python train.py --qk_norm=true --attn_scale=0.171 --init="normal" --init_std_up=0.0239 --lr_mult_qkv=0.5 --lr_head=0.00562 --schedule="wsd" --batch_tokens=65536 --steps=11684
MLP neurons of a small language model. Each row is named by its layer, matrix (up: input weights) and neuron, and shows model dimensions 224-415. Each number is 500 + 40 x the weight over its row's rms, rounded and kept within 0 to 999. Numbers have three digits each.
After each neuron's rows, "fires on" lists the tokens most often at its 100 highest values on Wikipedia text that the model never trained on. A number after a token or word is its count.

L11.up199:508446586521473480467554490509520452546534514538540517584443513412449474495561482458493494543486527513438566491447552477413475535463503576500455426504494492455517539578511443437456551513511486465584467463438481557526551535460485560543481463519513472542481448543524520499546473502432513509489515473430576507466519460426482483475540500488606499440518581525469466432436525520446588548556424476522501530478530518451530471503537507551522585580500521513541521537513445436479527401489540563524416510476452516533409543467527473547533472454507478513488476495550510499507534467487503473
fires on: " |" 65, ")" 9, " in" 6, " at" 5, " on" 4, " of" 4

L11.up109:637440521478505537526523464469516505504436515511509553506444484433507461444578521530521509527541526441525518491556491462478483502547496510511446467542517519524531496457424483535496455532463512544534593527490532478533464543560466553504516469458492522481515547517571430527488487583501449518467561521500558503538555528455540575485492481490481580495593527549475495496506492504480483488518484512486428501452538493466500464487501492417504488532501554476413514426525530542468550446522412506521516513459526481516567546508556527470456475411463510512525480483474553574475471565445558469
fires on: " and" 34, " or" 11, " a" 8, " |" 7, "," 4

L11.up919:501467452527540473517530439494505495465514550523548486444457510471542505572543462533478504521470520505496486521508478493418531440490499478456495481441499518512461472429501474428475546423497479551476523515480528408528544541474474437478569488480501492486504572457494500450407453538528497585453506507477579517564523518482464487518550588490510452518558453539453419405471517500451525556473497550457448459546495491493541509487529437517577564530459531474524543479529527449572460524523452581507545509519565450534499489424543433461486452523552574507560506476541497542537517526507519444
fires on: "," 45, "'" 36, "’" 9

L11.up1211:497535517493431479537490552523533500539477488505510487514559459518468571528551519493500497491548490450514533473517521449492380476523496509537554490486469486548527518516525458510461456540527502488507427521449535442531502502512549541443487456496478577476543536504447466497479464504495499445422463511546611459439540473523490542524479466483508463504485466478544493538475555550498504546531513511512487456525564534549458571472491494570547491486539540452550513557518505607527580488453478518476476561515548567437497546511539502556565498498504471508502548529553462474455537524539498415
fires on: " would" 20, "-" 17, " I" 15, " if" 7, " in" 4

L7.up970:511472551512536563470450527506570481466544576517493497495470386499524546501529484473480472522469547485516505502522501472532560630505529466458422503464515516585440492486465492484503434586505483512490434521452528484534530422481457486500498530469533567491424503481502496488511471496553563491472462500565490463481468467523541556518444528559554466499493484466429517573505488434482499508485516505551498537484530482525486526473534530558480542501478530484596514424500478497550454469464471504516480511537499469501567497492508521515569461535558507507461542491422410451505494419519545497
fires on: " |" 95

L7.up1137:461485570449524451506533489488538544567516461475566573594582496529464494546506474470459474541477423506447547505449458524541519538510472445499498483311508476535523520474561482573431459538552514508448527478471537552563482534489406519490464531494501445509482490516530522485518559531499471436584577573516479494481527536482612538472484482558513504431492513532428415530507566528512519550558459480449475449471489482499507466556527483526535482493581530512523431512501522517499496495512479477428418564510491574451512530494545545513477530517499556499449408491507533563537464527522492485
fires on: "d" 34, "y" 12, "era" 11, " of" 9, "s" 6, " killed" 4

L7.up1364:478458441510524428458445599547518626560496484482526529501512437499467509569531530490529525547465514484604499461458560454558501506491498565524511571493539493535582491497441560561461539573469490496467535470496559457513543476482442494443580522495501462525489489566527541540465544557497561519450509532421457528489455531458500500484455504497556528576547486507465500559484515474492537511544544446509525452560500467570490522498552519526524475476496469489521532506536539391479532477496505476493491477484487562469503550518415449479472468412491534530567472389490456509505352508548552520
fires on: "." 60, "s" 18

L11.up153:458486511501509451458493506521460557491503517585442598498470560550479540577440454520456538523546450564536480502413509522476440471481478550523486448490493443536487492483573548481475475511473502428519501406602522496498456512518537437500477494518468473483500554527502423463499510525514480507510463453540501515488477483506418475484514550461453528482509517496505477444414466481492516542480572506552481508544448512510447556453467501508531468528474498425472466498450533476582479445532497523506530505467529478567491502493488510503498500550475517518552495481508540488470599550507529552
fires on: " the" 29, " a" 21, "," 6, " no" 5, " an" 4

L7.up900:432557477501536496556481437537440522403488499506528452479477469473471493504541477492538522475476545501529543471473514462489492525567529485550522514532448531501495505479541493499489511502449461511531549508492447605488479518482506449451459518533494477473508513534467497459552495464420505429477493488534527456499531458474524527529497530554460515549461494481519566527455514486486499556547459443458464519441534428558606499497486521587513497523557519522525557499525562495440533483413449455489472416521498577546483540476502520489495547518519539456528499414518513512522536487520538477
fires on: " with" 46, " of" 32, " to" 9, "===" 4

L7.up755:582516506424466460527519557519548524416514473463441477488519470524510536514548463449521441542514495475574531495505533573544540460477511494483465483524471493528488514523487523480507542528440554509517497446466510447495564487464510557566559465492500445464449551522477488511534515521480515500626406514435479456496531466521511495490565478476490452480543543490563525480549539506515513528502510507458431457469546531574548538457449480451509486492438500341471526543560577421560477445541472541582499587498446505481551527502498513447516425479518481549456467443521509475486488457464484466
fires on: " |" 81, "\"" 6, " 2" 6

L11.up1429:470455501563495501481502534525448442466556524443536525451523503540493540542476534529490504483471447581522555478515528556485520517547436507446458488450500599554475418507488466490535497522422517545414511600545492496533442463498493563570487555509500483508416509512562467542541477566531555500486475576463521449454457468470519484476475536510543490485461465461490515458565533521465485564475441473557515518525502567430480450543492522611522555580476530533492481554547517463513492492518564551569497521515558492549486476483442558497493570493458484484493478510520543448438530494486540469
fires on: " the" 23, "s" 10, " Arab" 9, " '" 8

L11.up1446:499467501491511523490498499534485470558536561551539513524419494535444440606524516563420513551530487561535467524469528584426479495499469475447544483508458452534498534477498464557412567597557542448545494502517493427483443529455507463483492460487476555526512480487457496500437464630525508526480486512479531466600466469494415550545483593524482513511516516510509537491490478472524497491469512474480438483539477481492476572501460485567595460545531485443554527531496483455533486541517452561535477495522473440488450475420492543453498492521484500479515519483519582498525501506496516503
fires on: "," 77, " that" 4

L7.up1179:578496530510465490507534520503384517451458496532463528501451580562558495487516501521514516517510521515508490522473464560483526474514542478487480527535429467551558487552480462431459527510540539485525508510481533454514509538504537504490509484531410512508573542514445475442462562421526491514482522462500504448483515514465468450491492486461514535512464506436492512451451479545576588545539510473537454425519476460487464509454444445546522520549540491459519489476484563549534499503521549523418567504500469490539543519440428518427541514497586544489494471437461514460534544537474526460
fires on: " to" 68, " have" 12, " may" 11

L7.up1068:487445562521519503439488574492498514557601539437498507443484521531503529510511513454518476471461513520496518515473555432478498432523503484488507547490481601552484498448475496485461520475578477588512503485487491462491523581448442572508507519399474511524491510506582570473534500502525463483458541505467467479432460444536486515525409490484562509521529449512563499478446554434439551462496472485426476461537508529444505513492559509565500554539510517535533486435565514550511519499523589554454499547493556499523458518576463539506487493485428546511535511530462420519472442559484416548
fires on: "s" 43, "B" 7, "f" 5

L11.up508:452457535451431479491451552515528499456516574506534558489504529526537560510547485447466550426536528516446514576461517555500521500537440507482541529520513496522486535456490472491495469407519500547478482493526514506451508571512546602500481513500456562462413592585550519527490492528474451470500488485498497490551472447490472462515499519526472477477508453452477507508503508500489600588515492473468442527429576540507524457502494464618532484442583458454459577486538553433486548531531468514534448429484526418543484490568461548436481522531547534468449465550509462500481524506559532473
fires on: "-" 19, " than" 18, " as" 13, "s" 6, "D" 4

L2.up1405:577484538487443495476507503509494447455527520483449530494507507475503531550509465491485571521512559549522521510418524503489466494502466443505554492506509468457496517449484450511537486482475565450539452511484494465564530488487554439524491500380454526563467510423519541568507578468554485564530466468524575573444512545474524537526442502536490454436484482559477487482491499465574503489548484507519461593411562561500411523512572445431554509455500477543475434526504511495512515487546432584525482503482551493504494482506501458558458439505511524572464485481506494547537504549498481493
fires on: " each" 13, " often" 11, " never" 11, " either" 10, " usually" 10, " typically" 7

L7.up1144:485531487460499527531411491465559450558574471521510464530499486536528513532545539536538519532501548485410541516466535510583444457532442480505506478476528439516420483453498461499463507508480479570492503508509452580477464512461549565497527524528541483553440488493461490564466489492475463521539528576511495529542537483468543523568420533588500439468463492460451540531460551497485468520473513476521467499475454484485492575553545501442509506502471497438565496538535526525532448460526444471514574544554532507514444493491518521540439506539520443555501508463498371452475542555469488492
fires on: "\n" 98

L7.up452:510476488455461477472550490542543562584467597480491497520498521561490520376519547510445465504505468500609482422579500474479480517481463547465504440475461527549486477522487478450501476499493502462529523493530472438519495470518472499508454446465488511552531470488519603496536578497513539550564474492545596509520492538546578558548442555517526453528454503453534506501387507511478499476441400491499458477580548506471509525505520528515528467459449536504582521481476522483543484504572506490585437548507468474463515548495573548527460546546501575525489428470547490519481526507479445499
fires on: "\n" 40, " (" 21, " |" 20

L2.up563:542513553498439549538495528473461536484486455525527418476522551474519524498524534552456506544499487490575536491514553510497461437511472477497572462489480534459506523495472509432511515531465495530489490491526480526481507518471479537464502533466497578494517500450549485471494525510500543486519473469492453516539503464452502532534497433452475529543466546529471515590442470475541505470567525510501506556530456559495503412479559458558461507467518463489485562518493510533462476529456512479429456495498479500480487474454510572474564522470524521466524481448497425511534474550528477506
fires on: " MS" 16, " Mo" 13, " GA" 10, " SC" 7, " LA" 7

L11.up289:503486470526476497496514548448523505489502509519510572579445489456443438482518507423505521450577538494528554537524448559545387480510463633481550505506496538568483552468528580467503461487548495505488490556505469509493533562412549486501608452505514449505463570401492467509527482468570473497471557503502489546457522582464445492454557496552498406512539495507445459551504547512424507575512524539539482507446521481472531502511543451565529530495507483505503483503609490532512484458527464573572503558512489498535554506478559567536542507467531522568503547577526491549451479486521518488
fires on: " in" 31, " to" 18, " under" 11, " on" 11, " into" 7, " at" 4

L2.up971:533452462427498555492530488498593470514545431537535490510579537474501478554548524522468516488469479453560490568510499498475517497511499464496560476447475489393517511444515503479450512532531451516588445515549529449514482480474500477474516526421438525606496554432533553574592494516528505509502525480533524504448473535533562510513497488550459535498493501513474522471450557493491488495517463515496517522450556553581483501591522458425577528476522466425504420500507519527572563468533538566500530467500531529506484463492494488492553447506449477455413483500510498578527485524575486517
fires on: " both" 37, " each" 27, " either" 10, " Both" 5, " All" 5, " neither" 4

L7.up1028:503480527462590532506444558542484519522459604486528460509522544521402441492530574527540453510503508497544494539439539525505448510529522511496474463474526521525519494513458459492471569603489471467511528464551557460557504540526461536485441465484469482443419530547509503463479430521616513519519518392478444519497513477487481567528570503536491513512514526519504539554444546502466560579530504491530499503503546424476487459507527469477563599477463506482519559541459462544540543552516497556446444552461512587520523591524501457597500436455567480401456453516455535533539483485500536570
fires on: "d" 18, " of" 14, "ed" 11, "n" 7, "board" 6

L7.up1218:488487463473539489512470531537483541531487453493529531522531477584490459485420519485445467469479552576497520514421529448470505471541444504535575498524474364470547518555511476504499426473522479425550488483467466491578478485520530549464494502500489479489469457489485547503530493525489431515527536513486496555509515537511534453515466506373477525500488510520512529433509451494518490519459504495488529507522527455457465506542527523569442443465605436457511488499476577521511482505575526486443456548514486456502550529469477519478412504475460497531463555605517495486479519552554526530
fires on: "." 34, "\n" 24, ";" 8, " |" 4

L11.up1307:498533493538506476518467440577520510467487535518477504537441441502472523492535476425514501567577484474492454506483460498566462500523464505548504546374594469535527485490458560534453535432502523451465535537512485494487487481504507433515510493535598526566435482581517510462526541497515443461487482546465553560483534475567469423485526571448550535483488588523505430464481469542423558451428431429492433452485498505524513525548511423461493480555477530522501493482516540517448516477461480406489512567516479441532486565495436475433479479450517482551535559483483446457493416543509501444
fires on: " |" 48, "---|---|---|---|" 11, " in" 4, " de" 4, " of" 4, "'" 4

L11.up440:525434505478494503536519496570507568538540537519517478528510470562491527474503500464492477444541495532495470521463440514505530510461422517443479501407469539566467473485509518552451388481505551509507490449440502445471496501501510430527485475519450484501497536527521474482532523538533547569502479540550561548475452533443470428431543489487510510574481439495490459426561482535465436538529534480442463518484440520474453479454469508550565473462503585451511406399544517452358511506515510508446539510500516512464477524566604563485523553513458532530559478514532494513530472585474518544
fires on: "-" 32, " this" 12, " This" 10, " T" 10, "This" 5, "but" 4

L7.up311:471567555439523578551510454523506521475495522500609499522524515536463512472527532574428425461524510578507569465449506546485439468481566516549513492528445560508584482426499515507432476552416527432562462494506563472475541502521530528585454462560486497524470534517519557479468455580541447535509573507439454484439518495520541548496456533438509487509545535482476495480500525569510502535541482523435467496582521469449494491498468485496531480459518527477541492560459464526482455527509458539498554525499498517533522412458480515493483474492542499486447556474532516520475502500474466513
fires on: " -" 52, "d" 16, "Ad" 7

L2.up510:557497547459521548497477552438476541537472509511545498481491453495467527468477478510426542480521460485542592452476578526555506483535501502538506487470515449535526491517528499547568521532499468505460454481553469524483487492519497509450472503585434542527488487400498564435535529520562535477494519449463501522431498503415560560478500474456465532496517508558455507501473458491474474539518471507504464572514485539463515431494530454552514530482533556442410535518504579540444479557524508471498418532500484527518435528515476566511528484510513519470490445523504526530488414491476481564
fires on: " MS" 16, " ST" 12, " GA" 10, " IS" 6, " SP" 5, " SH" 5

L7.up1112:469447492530441551495557457492411398483544507476485502483520556511508517460586552508541581511455469522501457538527460507543552616497543537559503478539489426534537489457521478482497525490484553494583561399484532519536510445465505463468494508495488545477514565529492601490471514498487475490427544495506470377490557457457530431441496432471485487584473491530504526512423464514549513499534466454518526502470484446511458515508509489493507505491480521546418512475467523521481537453474471537516464508534566425462515535464436554521421581527531508532559507476491490480510505520489473439
fires on: " having" 19, "d" 11, "-" 9, " have" 6, "b" 5

L7.up1414:443498494481514507528434531506489487607529466494451490487379523451414499493482536479481544500517469428528528559481582483542431451480531540510443434542529516491486594460600415475487547496515508558465546600514505509562494526517470495479489541514512484542440539481438500445494565494524508516490556418509497588508453447511457456467543448512527513496544488545514523534543427508526484542500455496517520527512429524520478492438483491405519504492509484470506455512532494509610538507489526505488495497438489446417488437525549597482440424491509499520529528499485490550475486472530448507
fires on: "ing" 49, "ed" 13, "d" 6, "ung" 5

L7.up102:472484545473476489554479522468475487555510506557490530551474479489497394442542557530471529489503479517522530570470484499539527481505511499482462535521501425559488553497444504490479504476531498510577495503522504491536535478563495555462457500512478526520557459517451463497435521476540538527481466459535542518472498472511506507450486509475455539475502513457504477515478447491529532530525533476477531475497511500535416425496512520550473530541507499486488433505481594514441501438432428399451488499543483509512526510451470552569554438521446569503517511450508507541472450490552453494
fires on: "ed" 24, "d" 15, " joined" 10, " followed" 6, "ez" 5

L11.up1166:573474493487509496538465513558560475498473509469558485402559520512446528516482515454577526479574486445536449461462602564473510462555534510548527460467595485523508499502595501447519447506425578481402544451474543490495568395459519513506459528490470529549472519607479403530518458466513528512490523563517569524485468508546461492415461477476487493553534505455464566566503509520449503490448527596528508475522512493537528515559539479457524565557570474448476524520415418475553402406502503551518511528459436498563542463533512490466519491546523481544553492520577500454494444473496473570
fires on: " |" 19, " the" 16, "s" 15, "'" 13, " in" 8, " ×" 6

L7.up317:486462482485471554499491488506511504437514507487514538465433459559437492550528506455501447512524514579482440505546599533481494476511537504545487501455436534472473540422513561550572488385498510542467449472494489457453471508570489461495520487501467535536444486558535503468614494468553490470531492466480564526433511504469507444508461414454507520483495525519430581503450511535391488499477422453485508581519449553493556468445466522465525491526515527553605528489543482508568530571522521535479467538496508517532503599452484483493527444467542492507494502527435467480602496531451513461
fires on: " by" 12, " in" 11, " near" 9, "er" 8, " for" 8, " inside" 6

L11.up1105:461519435492536449507494482538439480486494456472532447481452476444473503477606476512488459553459500518548478518480522505510461542548505457545486496512410414499541512469512482478496542551494511488532453572570557471450539511426505524520512491516525546471454496481506484531457510523556505570509411580513523550627511451506454536485459437539454430502519513544522467481500487504484491571529490557481510502575576511481435469450487534495544548553473507491535514450492538444596528546496477454544511556521481496515525485429541466501512440425494505557507476511509545534435476554464532555
fires on: " in" 40, " by" 19, " By" 4, " In" 4

L7.up819:490529485483457419504478525492523505491478431520557586514435561480483463515578550464434492466511401518545512611479467531541475516525507479533460536540478458554533547434568552568437574520495487474468476494413490524461491430409546518611546508476567440500447538428499543515556519504538514493511499516482546508492469579463487474514484469602490565442550477479500462504504560527493544507530538507548480483456451497509503496530566516533542580489470513490436474469482510477521538579491486535515561516469525525505447444461540487501472542548480516546508415505525463529407519476544448456
fires on: "in" 35, "to" 15, " into" 15, " to" 11, "ing" 5, "To" 5

L7.up1375:581471437519508537548436540520472496499501530506534505408442510502533578413457564468515456479489431509439551464545516537531492443503450462496459516545429443532522464536583492465534480502567457517505439500554474528562536465557550502473530439436526466581544506469505597435514533505496467568556478503557470604453514508462536441548497532519529548462430482527507523543530513535559541481452459492465512491474487477479501540575469467469501497550577539460517527514458521576508518558527510482549455509529501497496490490432579489549539532462434557558468488588479493494440479512429467496
fires on: "\n" 100

L11.up863:512417462556464522521530538531478509512522551475486501409504477534493463446562514555465487511481480497495502457523535489570458407523501486475436443440510548542544462421516507529485525529499534553530514490503469413511423544507503514513479529539524528483521484507483534481515570506560492552437523493463474454544523468455430471473504557411465527571366479538443475512498583503475476557525520504503493468553522497434492503516469513523497482517505492470565484497552488535468435486497518517421477527489528477458578437566530529507409507421414496444519491525487517531496520541479529511
fires on: " the" 33, " my" 8, " his" 7, "s" 7, "," 6, " this" 5

L11.up777:531477513493467567447538469499494463513470548495459466535550511466488586556469522519504525511568515509556505502497561530496541451523522478478476514503481474519520556492487549514458460559434490492461415459499454513513492436503590530543505519569449545489484496533528438522506432496466496536447436515475528510514455455474537556526529501518530487566532483489515520494459471451447464466557504466527438498489529457512507531517462564452513491502433460494487469493494514518528506466487548547492484524498538511483524523493475466463549399497475470505520500458492554516530609498491552493
fires on: "\n" 40, " in" 7, " Team" 6, " are" 4

L7.up942:508471578488480480506457495523535474443507567509503471478542532564465392561392508473508555512535513501504459504468515532476562539524435532444468488500563528501475462479511406490505444461529567515465395457475544467448456477575512487470470508454466504452566494531491553432461483510507514524504499509479461541591530516443522533456581477445491467447459533503442501452483473477451447482489471546509373546462437509527424407555561458575447562448606470574537483519519524486473496541550491495539513497503497482481479588502488581496470481488511501506481491427490464472539483518452505443
fires on: "2" 20, "3" 14, "1" 14, "6" 7, "s" 6

L11.up1040:441435471471528464487434471523458498476517597554490556531510457529527540481493462555499437533559573437572531494562504487457474469528519509526516555409453508475487480527554465497539592450456522515469480520468523501507431528422587481449496517524485479544411504506528571483567452492535582479543478484497488432521492507554492546560448509450516495476471554461471530469403520489423567414468477507508511499507531469515445501528452528546509508519420574525533549489488503547564483441492477432537487504575433455500565536457451551498505503515538483537466537478429545462602464530488429471
fires on: "\n" 53, " |" 18

L11.up24:488529453481537454487503546501503481547477465492531581459497498588463513514469525528492519495606500592490540461558475572508473490521538532513473469527560482473455504480489474526530500504496551464461568543453498429493537406563500414522465532496547487500464458534520493489575539507461454453534513546493531533468548510461523540522523498443475538480525520468519530545460471544508492507489456506526455465487530568507503483479475511526513509507552568508498398559500537522519474533402535482461486494475517459475492495523516506490506472504411444531518460441503428482551459567441518534
fires on: "-" 28, " to" 8, " in" 7, " for" 7, "lin" 5

L7.up1213:556469540457487505527558479532542548463577473444431575540505509484513493543532499491483588489451469480525548468506548516514518476448457533562431478498588486512509485580500564511415512474508490515514517477483564502488479527484474575518543408570501484496486479444585522475547488534492543581517460522488572512493536559453505482476522489409520570503523488516454518577519503533482510495502508539464510463497525589552422496480494497525510469522493531459430560478536569531518529437497469505514488537480474578522472452513478540501479571403540509469511517505449436529540509517504470507
fires on: " |" 58, " also" 10, " " 5

L7.up314:499483577453489510524505500449533497506507476439486515494517548544480479543575560510458567557484399501457495445492534475502543467478468494496464413465505476476502544512499537540444509463504592503535497534483531447468515471542495475488504521582452435554564494521505476472538521528493566514530534459493589509405550492504515533446571533479509530468527504548508463508460483577511483509478508517499481474470515591412554544431507485489463532491439457546572541517562474522550492560501483490535497519461461543506432416503528494474489462446490443479560518447546538441488522483458569441
fires on: " of" 28, ")" 20, " from" 15, " would" 12

L7.up1487:506510448491533485583460489525481495548534520453454539489472473460517590482518515479482508513484460511399489473516515529529500442532446438533571430511494453490457482523530523488446528547563473501502545474504504549432510447511494533504498477559527550490493464419476546493491524607525530534556444538444529575506493544488503394524512548495592458499519501504499515508467430511530490544517470504477563482508532512466503504503457569549475485579510527404469478506445473507530451503596448477540513547510514498485579497425514476504452516533481584515458557526450445488475594549504506522
fires on: "\n" 98

L7.up1257:541475530516514427487552476560466515633502486538443465518487523506500520505491490473492469477511465479493499505478520549475491479521438423495485491479522510582496558451507470506492480508513515507549466413478500515548466522440512540508515528481481501422474560465484507404506480567511508430501544518506538446468508479479511476485494470455488514545499469466487518441532545496547502569512454556496509494502563499492535538487535524529481566461584522498587489509477535437533541574573470516420475489582530587450562518504546511453505464548476476498466444520461526471476462589536511539
fires on: "-" 68, "era" 11

L11.up1:544512508523559433430531468498548501406502525533531511479440498527466490553467520557497505557543554474477464489528473585504448514522468506455552443475507441533480517544523466491428505548511523512508505490546483441415493449501484545504478460475473529450454521497560499539464483526571444490531434575512496486613558513492423477460538553521545473530551491482450492459456454563549478531515500478453503439538480497446560521522429446559463439500445538422477491526498459471578457487559504534520508508498520433527468515437493462465546525481548536590548502430545520540450548496454531572
fires on: "," 55, " example" 5

L7.up313:519461520529597490564469497579481521491499467412505530526423485517493516561418534518441535490511551548500525492483583477544485538487486490436528534454470472550527479494455526461505502499469518455476441475557494472481518560493542499408475512539521457424513471501468535508534509533474456514518484509489526535509469503487404529544483530470436461427552519503445475543424517538478511458599478498597520429449504421466521486532481431449496549548516495560407493524548481463466493483537504504571537541549510474412541468497510567575445518524521557527449532472553522456497430505581552483
fires on: "y" 30, "ur" 11, "d" 6, "re" 6, "tre" 5, "sol" 4

L7.up475:520492565545568433494400472497503485448463500470482505476495435492526506456470489539513429530493521413530524515429498506484523478469465545469552459507488529514509476525475511527524489489419498511469463530482532458500490426532435524560477527508523490574515485459530475474514528508486518465591594465590441508513516550458559495416461537487563558524574438431571473496499439562442591473527559468514507511514502545495439577465518498484502582483495499552512508513515464476530461479498447500464595549463521480416544546530537546531499461492544485514483490576446486467547501533522517542
fires on: "==" 57, " ==" 43

L11.up293:510541558466487508490505466518525568495446491526516498636513501469494516454502499445537543448514524465516524481504535445503456497526538549476520464542467471472427452464541556467493512502500474557458474527491556443524555524502540456474472564477600566554403528487437575456507509499575496508483547448523534450492466505472533515507546528493482571523575491485488480481510453453489562562541411434487464420476498451493474505483517482535537541500526424513532466562374589457512501475472529492455538465540532571437585530515420513455539546477462496483549525474443527468530511491507526483
fires on: " of" 16, " to" 14, " a" 10, "z" 7, "s" 4, " married" 4

L7.up1336:555489473486424520552428500472466502565430488414403528514501491493516495459506500470504534553427471518546509403503482450510567453531496446511486461494476538463497477490483523515450475544434507528608527466553534472529498522481454489435507419479495502468555527485505469588512577454499529562439408434565421474551578497490498543451481496443455553518539490515477471441532514475580438483479480575503425452481482454498496503492498422416518570496476510488496481506502543551531504524533502473517568594466527477488611537544455512493543479495538449543547506462447524529548508529466498554
fires on: " by" 62, " to" 10, " that" 4, " would" 4

L7.up647:503501459463550541437446453477551526464468534589529503540476449526462431499446482523496475498513466446490456510492587509453486570466527447474552529490526464525481466552488510584459487422552490528523482519519499465459412481504523465522471466494493498484516480472537470471522425522476523498540557539518504523553553503503451458537432501455471496473442514501467475427448506526529510504484490500456481475526512551493503562520439526516522505494460529480560609516500548488492456531616480559503511497425519494550492502429450495500522460463457457462455521460499503486450492499560531496
fires on: "," 89, "\"," 4

L11.up712:443481502455515505454474505512467520543492421471449504502460441467525543532477395456448483518525502507432474508455501534499458529472526564530512469514473500462547532488510427440572508508426494458473429482398521544541516464496548488448499569582524483482459534500486477441553478509494465496498535533469468518507529513463534557490491563448566476498503481484484502522492484495453492580602549551495503524481497527512400504461407449426447473482550483474538434530589535458459557524550552540515475488483491505466542503528499551557456443480496538510490497447494455500458447496492496452
fires on: "y" 22, "ar" 11, "d" 10, "ung" 8, "ard" 7, "th" 6

L7.up1069:498553568427513534519476458473548474540465516615569495469498464533415567450492532433470493474512518514502438566474472566500525433482509462514481578418546418472482533540535544509514526482460480545466545484424457483557479541527508528506493470419470564484481514501498507553523552458490481443515607455522496501466494534516455514465461496492478565513478528481476487549490513463466532505517506477433475469535544476500436489556464515541534521488545564538477513599535498449504500532554552477483522521496421573441487493426483522514498568528569473495488421490463462569475540477516474498
fires on: " for" 20, " of" 17, " in" 16, " to" 16, " on" 11

L11.up234:497410531444471562498489476577514439541532522489495511538471502507516512525517517543493494556525525469461456490557476573494499499562565467534456512481475438457509528500600523468497542485518451484492520509475466568513406540385559486474484528480512477534429462502505504528534485525482491451541407493524567450510449500476432545548525526464482440517536529530442485505502522513505494482550514451545528520479509474529504462486463465492523472466551515487564470536546536490537445479443465537503426463470445456471446513483535552454549569554493586491452580444455511478508371453525482459
fires on: "\n" 66, "|" 21

L7.up1495:565596547512459557498447451490473513559467486542490440530496521535499546459509491510451529524590514499528538487537470529515547495476513510535505482471500526538495464460515546508449504530548435548495459422491487493507423467535545537481492506452495515434507472508568474543567451564461444526497555538462567483542487531550509552522528468509477416559480488447502488584500492510445530484569475485422439508531418533519456534517409484513443517553456528513535532546494528497508520544538510600488497521481469536548495480433441532509570411515486507538515489453473476552456529484492541464
fires on: " of" 41, "\n" 12, "en" 8, " in" 8, "t" 7, " to" 4

L7.up1360:589427507457504501513488499532551441471524557493519504530466504570486529524469551462521508501479487459519527578422533542467485513483489498520539457468536479529530501467516491498435535508480508437496528460519538507441489523474550541557477494510519512503531461584609489456443433516567518469501488448493591541534432520449491507479517444561531454530524465425512521463530582528414505502546514546485482521561566527541478454516507477476507544472482498488500466450459569469519552494518444493530548487442504521505390459492492517486498435421544442492525528538493581528496511546454478484
fires on: " that" 42, " which" 21, " who" 10, " often" 6, " That" 4, " also" 4

L7.up1266:456515517469558521483526502456526518481451499504522487532526467519491451478468521461552449448436533479484461481569479497486528506466506506530486514498496506458457494490490576481500528479564531526511493521485520528435528525524554487507456497548483540455485487486461543518453544518472556511520528476509461547533445519422522462356430522440494420501441563487487521443516583511390497452536491544530399537509475466530485391479568481504467532473568485521493502463624506446504503584530503493530533519496497510525519529554562559470509547495555515529541538535592558487505515548510500476
fires on: "2" 17, "3" 13, ")" 12, "1" 10, "5" 8

L11.up925:610542552486531457464497446484527420562542539458475571497495422526519491509436543516484502478473552572410524502440477510515528528548445461437491478500456523563504520489491516486535499487565525505545456502459494509524413487514488508545506506545558487500534555552487474543530505485499510432498400559535507521480557527503515539441503511488499520465525435497459583457489474534489437500498461524525539423485502535476423547491460474474529489518493578510540510494533498451513483582483477564482532453481513565483452478521500516457535494526534458540414514509503501483433430502483450537
fires on: "bi" 14, "e" 11, "-" 9, " time" 7, " code" 7, " State" 4

L7.up682:463451503594588520582495538552414477535439504441579463475553439450483454510482497571420448423579558518477557540551484516496445547534527525441528477488405605529507557461533524452514524498479588480493521532478590475429474488547580591516532481536501545517522474481470510513485551524493473531503502457485478500571504509466461544467487447463461493487483481505427506504483509555433502526468460539470446459531547480525568541485532513500477554490465488495533517532563458524506530547465474450502512541497534477515478470541464503527485477520565581526532506483556441543511422444482522525
fires on: " in" 39, "s" 16, " player" 9, "d" 8, " up" 4

L7.up1230:518511495447533483455567490517478532509438453602442476498435514419582553493525479556478483529520551474476466561522560470477495468562482513486467478549515492535473530469505498494518502469407596475454435556501505459557491495485537518444471512488493488463447513543454456453525565512489507562399465490467462524492487496466469428496536527465582519532462492489425485492528474475523514589492457527480474475491522526394527523410451517552540508473484486461491378483626479584547471573480475503450512571422560415535538504490518532554513494493564514474510510446504555547459475500522520445
fires on: " have" 25, " he" 9, " see" 7, " having" 6, " there" 5, " she" 5